Weights of a small GPT-style language model, trained from scratch on English Wikipedia.
Architecture: learned and rotary positions, no biases in attention or MLP, untied embeddings.
MLP neurons of a small language model. Each row is named by its layer, matrix (gate and up: input weights; down: output weights) and neuron, and shows model dimensions 144-335. Each number is 500 + 25 x the weight over its row's rms, rounded and kept within 0 to 999. Numbers have three digits each. A neuron's up and down rows have the sign that makes its largest values positive.
After each neuron's rows, "raises" lists the tokens whose logits its output raises most directly, leaving later layers aside.

L11.gate1455:486482495521523479465489512496514485518543489518517523482478490483551478518525502480478535501492466477466500490508504495488491528468491482497475459524495506486491491499522497457506514507464494493488487509501497468488498522499441484506520481469549475481504498540487460457432508466493491505481504553508502491512473449517518497475514484526507492505532504530518475498444502484488481494520508524488494502467562529546494499528500519509515516485499489483518487501484422501521477529466489478530520497521512496499504482504488512549503456485498526499469478499514529479503501473480510507
L11.up1455:483468493518529529482499470501492478534462539501492540530485535522462501484531480503499491461458505529497515497513482465451494512460516479470509491470476505466503487500487523493506496498518470478495522496517490472526536486513483483450521523522523511469530504492518470505485498505505553512488546525507477530533485502481538544488550466522486505466512512521441499474511481509494510492488473521441504512477525463553518496507505534525522486482465525472512496525510522464488479524446449491537455488519503488485485487521461538512521542475532465477526513524573507550493545518496460467
L11.down1455:542496453495468498463513455519484500519477517481550486515496509507489527513476492499493525461536514507495468507492531480461513530480467495504568544508512524540507487499496519491494527515542539492536518498520465473484503491520491507503511481519535498487498550527471509483485509475492522478555512548455526485535501547474495512485472550513485521517526484514454506538493520513524518520494507501486528505478466498525478473505505443492487494555481514492501484469513518489542468483477495466523479478521598528515477496495518497468530512521473490495488500470463558494499483496531505539
raises: "ha", "ac", "ho", "d", "ne"

L10.gate981:445498513495495512506514518546484519523504562501483489491477520471525509451498508454517474530520499513492464502521507490510467460520487519486515540528534491544470471528556499498499527522525428487480497476478518501525529513443486502526563497495490489515567462514514478502490503510538467522516499489450497498467537478505469482465511513503511505483544504513508498512452523496491525499452462509492545483530562484564459474551476531466528501503495491542521463462513543541479521525478510469501497538516497495511491474465496497538490508499530513494489480506493510528509535518466448475
L10.up981:479475505480526510498507474511500503475482503484497513499451539496512499467475446505552455505475488505498482565523470464521479468528476511465488527546498514529479501560534491533491568489503456488503514498459558521516510524537481490498533494528509472466496472469497523521499521505515507518500515501478504490499525513504501501510491495497498502495508475515480487491503535515444503485462490511531495484543540473501441467529484524470456508458491503542539467518503461503467450510474470454477517502485507549465553485499489523527522463520459522479519501497454496511480517500545452502
L10.down981:498504507487478522493498530524470519473486570467509500520509535472529481487497479487465493498539492509457498475474509498545475507512488477523472503474514460484505513489506454552529512542502511465511520505490503508527538486499489515517534482502463500472492514532531498542487506519528503510508522501514488504527521491489508482452499498488518507484515481507463505523494482523500508509481504466486495506511503499477502509458473521448458463477492494487534494541473504510502520537504509527518500491455420516464507493450469513477445530460535503486517523510520496525527513507504498512
raises: " told", " asked", " said", " decided", " had"

L11.gate528:509522509509508485482551557489464504559532500556494475463438512490488501525506443485465504474530520496470485519487486519497517498484439476484504531532491482488468467510451503517497501496535449501495470474490509496495477486470470457528511522514471507496500481505509483564480477545507458519461528482486552489494536514541508499512490479492476524495507519542507529477535545537530526498529525465486496501479505467543476550497490522492527535472463500504486507500487466450463439508486483537557502507524518496505519492506480504500450502518463480503494484549483514515503536485506515463
L11.up528:519494510504519494550480502494512529523537484469502496490458496482517507511528466491457481510511473501499489474529498524508501449540519471504476440485500514577480527531521516511483510497486516520456540521545501532529536458486442508509419505541519508486464431508533479524488504513508498507495516456526486504535491488506526519512503533492482496535480502539508484489457507496543494519493462507481467474537507469505465517484526523438508483488456513496500502511497456529523518488517516528514488498508477496509469485503471528514517483509547497511474497474472516498514491486498504500
L11.down528:502462502528513481494505492534523490463494528524498499489489503481538494497523506526504524480488483500473521539530477525490583478493526463479505493510549522492500527525452518525464517525530517477486531469517511488445478460504540499466496474486477486557438462476498502492442502507484480531543506510486534561536503464456507491493503512514496497458482515516497532494524533536465511491541525493512487520496522503504467502457512511480484469503510522504487491543445485472446486542487532501515484508470550476473534477526501522523490546541492528520499524518506526500516497532476520492
raises: "i", "is", "ios", "im", "ipp"

L11.gate1158:477514455498496495474527515502522464511486468544469497551493495515484532511486489477474516516465543523514496531502542474512509509524472505494568441478525518516502517500446526529444502490461511502547509496501484476525514535487519449487470506522469495510514489506521478478525551454468496461515463501531474472485545484486489479441475484476483531498503474483477484499501539530460489506495504511547499483541523503508543480497475543499494493487528492491491450502466443527521465487541490463518493505501506453497497490539485519476452497485503522480512482506513499493515532495493529493
L11.up1158:500552463476452524470491486499535525502504508506491551506492467535507531495477420496489490505444518457487496508543532450445505495456509499503510451472502494504496516490444532512472473453499465501518492515478530519487486491530501513502534502500489479477507523517503476496500507514500490457469479506482506494512493507514495487462483472485484536484510488522473482490461532458471515515507518529523539532492489517498544485493485532539499524491501494486543526530493556491521511478506485501491486470491498465497471529489483478521480505499488482514542539475574479491468501527472498498
L11.down1158:486477502503526501492509513553475493546520496524461515476500485515498483537466517551496496480505494503509451485472483482501510517546464489480505501512483543484511460509495496485476512488478505495486490519555518484490499497504508525528471505448457492508544443519533487479473464481468507499511510484463480469485502515501537538493524530497487484513467486505583454498485458478497483485545515479511496482481489531490482553510475505479511501489487499492519503484476484513503463510485471497508477539503478452480485525518542489533524503498516493473514519466490523481531494506482490521
raises: " on", " On", " day", " date", "On"

L10.gate449:507502511486465535493484521464496490539500497525471472511450488469459514488437488469523468482469518505540492515548496498498495534498484539445491522488490489566537448480482508515517537476487459495500517480488448504507485518493521477535505534531514457486501513496489511479466479514520502503498534532460427478490527515487458500450558457507481528478544502520471468524478501525521573525498472524498508532484535477522503481474493541484514514504500518466510486487530486506493485534495489493545493466484484490531480472478501541543476513510504535498523486449494510479457507509493508494
L10.up449:506524505469484503545507462524497529509494452534529515494490551477508534487511467454503442485488463524500457487516520517527526528518518531492506502497478507528481475537488501516461499458496491480488480523486494524545497527435503503490553520534474498512544478475487495527509457496499513523460516509505483484491483489489480483500558509446474524512524476526492491508487487551511499473490497470505517488498542477508502509511502519489538576485460459510522484502498491513493523471484479490491471530508498491498500503505484508481474502515537538512498537489515488566538513499512455442
L10.down449:485480540498513497481452492516422529448541514494497467496509515513512490511519504445486493521475512498466500469495505535522531512553517498471502496493506468534484481500454544546503421493550518486485483508455469474472512468456492506498503496499503512507542499531495495507469491528518503506497530491456514469554492503520519492460508491518504491527501482509489437461493493560469531487521511538525500517466540523515466495525501485507511470500486533555506498500505489523515506467507546512546503517530484532503479490483531512470449459499513474476518480479503473486502456496506474531
raises: " joined", " returned", " competed", " worked", " participated"

L8.gate226:469508468493463456508494469483553496476474531500517516512516507507447485519536461470485523491489529503517509510558480509481535505477483515483496543521499491492537479465494469493459495492535529467536499496503497459489525488472464554473464510542497480516540513491500527500490494523485535507528536479488487559482541494482496501516488489506516501563492496520508480499556540490461509471483476512499489532500529507486466512485509530504467472524536503478477507505525498514500495514480474469522487487543484510478479515477469500492557503470439508491491487462505454521442476470502511457
L8.up226:494486445506523513488472478493543483480465550443479491518534494508526503487491445514459522499542484525516504497500463504536507486515477497521506538544504476526534487494497471477501507510502511507516475512468479441479498516476510540437473485532503469475524545496564517493473463547492540498484482450501490535505442488499520506525498523475504511512502545519506468529525515459515465507483480478490512502472514490503482475465490537519509511517499474488432537489492485486547497496489481485501538493520512500500526496505477494479495494542459504480479468496489413548488449495518482502
L8.down226:533509544479507482520544545511490536512547439536497503474479519490526511469465566505512454523456481495490467485454524507467483515493543509536504454486504491519471522499557500519539485519458506539467492517501515590480502453485511470524537477450518508540464447512482464514497510467512463496452465542513514478507512477531471484494514490524486500468521503496480520514483491514503511514500546500502480485509525518512517509493489463492534510483493505550527482500504519509474498508515509496480485505444479506484463492505521488503453465502537527535520520511451582464499525498510509518
raises: " commander", " troops", " prison", " forces", " attacks"

L11.gate1136:472502500476462459521478501474538519497544540499482459507486477484509506481445488587449489522473504492467524510490572498436460482516556519519475509474508465514524489498477481502513515516511511480523525523495514479489510520511513507530532511500521503508468457479521506514481480538450512521506524474511552510473497485474477507525487504552538510552467522529449510525494494496494504487522495554472461488526515481478489480538501483478497484503538541504522494540490509561497433485492499482532521537471502511468509526497501516528477530535492487483489450511512488488445478529499461468
L11.up1136:446507530500503490525524485558454492463512511532465525510525498489514470465531497490539549470448498452537524498484505518462458514486521505457519463496471461525439487491483517509521491554502491466520517475490498482504511532511487472514477543479501506584496466500529527485512503517497509513514485502499495542510503464455509524492536497508468494512519516462489513522491468491513487459535449508500461461512511481470485489528482483477439495479540502528515510537496538509475498524479494458546502522482506517525526492506495555536516479518508474480481500467494482469474504520507554488
L11.down1136:494503528492503483449519532506454526478516520489529532481478509468495495499514485525534508523515511495472484507496507453465466487464507520509499517512486537484516527532485482519499491478460510503522473499534506510489494503447516485498502513499560507505538473499509485471518492514483520465513524502472475494484482506518515491488490526533491475586468470501518450514494513551504479493521514518500477462473489473528503479556473524496541522506478504504477525466526531521515485530477513482461515513508402496534541489502497539513494476520490514477480488471521462489483517487529510507
raises: "atory", "ators", "ate", "min", "ator"

L10.gate1420:506512545476514483506534503491523510532518512535488478509473507481509502494539478495471482500493518518478496497485542511487532551528489500514476502464523522566527480508465493466477482516464481495500519504498532517488513470457487439479502536537511515547481473487452473493511499489489527535517460503497529549490545500490497478437491487498478505547528480500502507516477481484515496511515511513525530479466488487492461525500508519553467555501487523529483503531481539493522487503509468457495498509457509517531477515497533488502488542512522486557506521530512495447520479517484462511
L10.up1420:487504463504491503478475524502459455498497511508539485513526481523492524528502516480519519470533497497477548476476457493541504494504488474494513483496520491467484543480529530539524513522474526469494484489510501493516508513506549528479463473510488480497529514494517499486478500534499517463510511505453476468511480518513512491505510519511498440483484467485513502526501511532499506497496482483494459522508484503469544485490502410489472468481525467478550476489508492540502500469515552554498514530514474486488493470491483489514485469428484527468506517493474493514500504500481571492
L10.down1420:486501538492522493512543523472519491514499508482493499505475509465510470492498487507475464508502523505495494487526515515493522496482493493526449513503482514569487496499528470466495478505463507506482518497518524492513460492442518480512516543512519498511473502488453482503544479473521526542518492500508511520521513480486487480467501485495464482530492527485509532508470459504501466514530513486498508470484493491526479544466496517515493533522474529523498506551492529452546491495465454484505505505456554502507496489523512458447512528518497480549572522505513490480501498509464469505
raises: " [", " ...", "”", "]", " our"

L10.gate735:521468482468499515482511486506521499542535495504488529485438490513514500496525486477509494488512475479522551492526535523465515508482481508517496539507499506515493507488503535506512534506473454505488492470496526497515537499483552530459530503491446496549471540475496473450483514485517498507482506483496477517500482478483468494532497515524499528512569490509497492495493470455480487465472542506520543490539491491535528502495510525528505470481471509490462500456501518521502516519496484515527508457504507469512532513493484515494487527510547488499453487490519542522465433506481500484
L10.up735:519522483433463484497531483475495522515489556520509520499490523499561498526503494466501482490478510498540500509540512511528491524501513536521503530548533502526497451504532481509502509525492474538503503535528500535532523514492524467490522494490495512540489445490514510429505493505526504497480512503481487512517507496476499503546489527522515499495511502483493520529478466478532518504429474466503538493510477486530527518468476539441508476505452474530496480467524534504523476478494460503503499473516497478512479515453512553497503496495512501543491509479516526514493497532504505480
L10.down735:542513512470544495502492496507516479509490524509508505468491507497517474480514520464507487482513479467524494511476511502484494472511511521513504521477519479526478500477474517431488517440470472480491480448462489502510505444502487484443494509508479469530476535505499528438477506452517479470502451493467510494470523482509513476509495549517501549496561547505480504537476492503479451491473529489475528530524469499546492513539515465526456484534470440476501503439489489477530524503544517488478508482494518518520482493498500479456522505543523459503461510492497518519505503456459514469
raises: " ISBN", ".\n", ".)", "/h", ").\n"

L11.gate930:487455523492514493510514497522517505481495502526448468493498495480530522493514541509528521490463551476519478483515498536481552542488467530535491510475499476463482482473496501474482555520496490499513517492492512466537522531480484493557504503504508537549505461485520502494554518500519517467474479485497460505486497500509497506515499486508536498534535498484528526487488465478502524482499490535472487517515488500461526483556530506481479495449484455476531541516500490522443517555482458462485495472505482493525510487553493516470496535527486464495440514503536508490534538492468520491
L11.up930:462513502465482523475522519518524503486520486522484504478463496502494500498516500492474527513462515508508514484538524490514490530515529474519522464511474504476478459456537494528497508496544523502455543521512485526511514513471494472550512499463472486498504513488514512486507516505485457470509521534541532490537493469491531534517563478508530497477531486531496457493500516471503489493486518489529540506438453479483545528505480511499501535475519514484506451498508517518471590550496485468474484504506468535503480472558470545496508501474512506511517503492539501520467534507486509459
L11.down930:493488489528481523530495469472489498578509515464473510526510522501507483504497573506509458451498501480557473514503528514505500519480523478519547497484500509500468508499492497477491497531504491508514480493479479497512497474488531539487505500518471480514529517540500495478556504485497475509521510511487511500496509481509520486540479494427478455525462502561497572491500489492521475494490516487471490457459481505509482536532480497580483516451522438503518494483509482493483496480484511547533478494495498495506503513512534498522510487532495468478512492527468518470503522502488499502
raises: "ch", "ki", "ches", "cha", "ky"